config.toml
d_model = 160
head_dim = 64
activation = "swiglu"
rope_base = 10000.0
rope_fraction = 0.25
parallel_block = false
init_std_up = 0.0528
lr = 0.0068
lr_mult_down = 3.0
beta1 = 0.95
lr_head = 0.00872
schedule = "wsd"
decay_shape = "linear"
final_lr_fraction = 0.0
steps = 7978
MLP neurons of a small language model. Each row is named by its layer, matrix (gate and up: input weights) and neuron, and shows model dimensions 48-143. Each number is 500 + 40 x the weight over its row's rms, rounded and kept within 0 to 999. Numbers have three digits each. A neuron's up and down rows have the sign that makes its largest values positive.
Before each neuron's rows is what it responds to, as a language model described it from the Wikipedia text at the highest values.

Forms of be (is, was, are, be, been) right after a subject noun or pronoun, as in "it is too low"; also word-start "per" and "is" pieces.
L3.gate396:543523454477458554503508513444497509409575435468494449528530544503558464469465463494414439487545436479476517545491558512501526516551516567497480548529515505473470503515532476515493492383465478491520481461553497462569475497466533541500539491460554561533489640487493488560517562507534475424
L3.up396:457519517454474533528525547446509521538555471489489443519497470544515425443518383552456465452534425510516535529471516485547496530526474558457453536501544505479471520439433483482477465458468462538505485544551421419493474487496534565570560502517535544539484589489544485584512515516456450419

Interior word-piece tokens split off inside longer common words, strongest on "ivers" in anniversary, universe, diverse, also ors, ens, duc.
L2.gate182:490497468505491503494488475473528512524491504471489545517432531544588500555477538519502466548546503470457501536488474529464481528447464462535412451526567523498408533574526493529550500519587446472448404511483477480489470480532432422498584473510505556587522538441484465546514476534530498413
L2.up182:463498429542490535481486490529533528487475467465478556488463527507583510549511529502487447528533515452450510520496530512440493549429422511510457409499520562504469466565557475525511450544617501455485449514523475482503484505507502431519565454502476517616552584478465515569549522515565553461

Word-internal or final subword pieces "ion" and "or" split off longer words, as in express-ion, mill-ion, collab-or-ators, govern-or.
L2.gate412:491439454489541504494377469457454500477500424476528549435498552497491550526458467584481565492539505540547553513564534532545560522460394573482492517530585455503517454551517497543495537481488492446512515505521512480464544492476543503559543521484479502431501535437511559461477472527541565473
L2.up412:478542459567496479487495567558457442515510504432524519447463532445474506494460471545460487489582484522505486482603517517540470527484472529459490539485520491475528490585488494532561476517490550467516509476528489459518534498521567509475501533419512538503521450511488506450490416503553502437

Word-final suffix pieces -ion, -ation, -ions, -ement that complete a split word, as in express-ion, mill-ion, illustr-ations, confin-ement.
L3.gate236:481535449525459506432453494485492469545540473422498535483479511511452510494432529547447546472497559491518429482518473532529526527460522511559480567526568492516510465515427428498519495538535512488544480534531539541529520554525514597422562530545530498477479508470458496486478431520486544502
L3.up236:479504470502481535483453457490506499531543495437522518486498516524469471548451571521481528498491533531536481452552422573546505521473506495527515547531527508475564453501433450498463476528529521430540501556509506521511564582484581563441498476464505540457525532452500513463500437479493515531

Word-internal pieces after a short opening fragment, mainly "ens" (Canadiens, citizens, census, sensitivity), also "cent", "ou", "ven", "G".
L3.gate398:519487567447513491505480486491411478553496483522559434515513561521518470502500513502557539518474465465547484428499500486519481472419467457454463429484510458502518552425508511461579507438537513568487487448490479472491567510505504441517442501504514477511453489486395463480488478471644476407
L3.up398:540476481542493522462498504439500539530485426554479474464519505566538545494551510569518447499497493440449508517463492487514482495404466436483418515434523499481452538477469552501524481516483446489529566524505562472517490552575506542470523486527561465460534548591547505472422539519444483565

Short second word-piece such as or, un, im, if, er, right after a one- or two-letter opening piece, in names and words: Col-or-ado, H-un-an, l-if-etime.
L10.gate259:522500488502476572431497503508518498514558440528416498529518581502507461473462512474478500571446490529546520532443478547528562489430524420419442500479478481502450534437537472531471468527533526517484511438520449453403520523621563505517505485476495500517458529477495531495553478426489603577
L10.up259:501488466589489516488493459532549513425586509501572529484517567499539541494592459513513493560463475480556427503477454468491535456543497498516487479590565518509520488413510506446549533606615511540504546544440453424502454525518515496544504540414451381495560427535420500503562503471502568481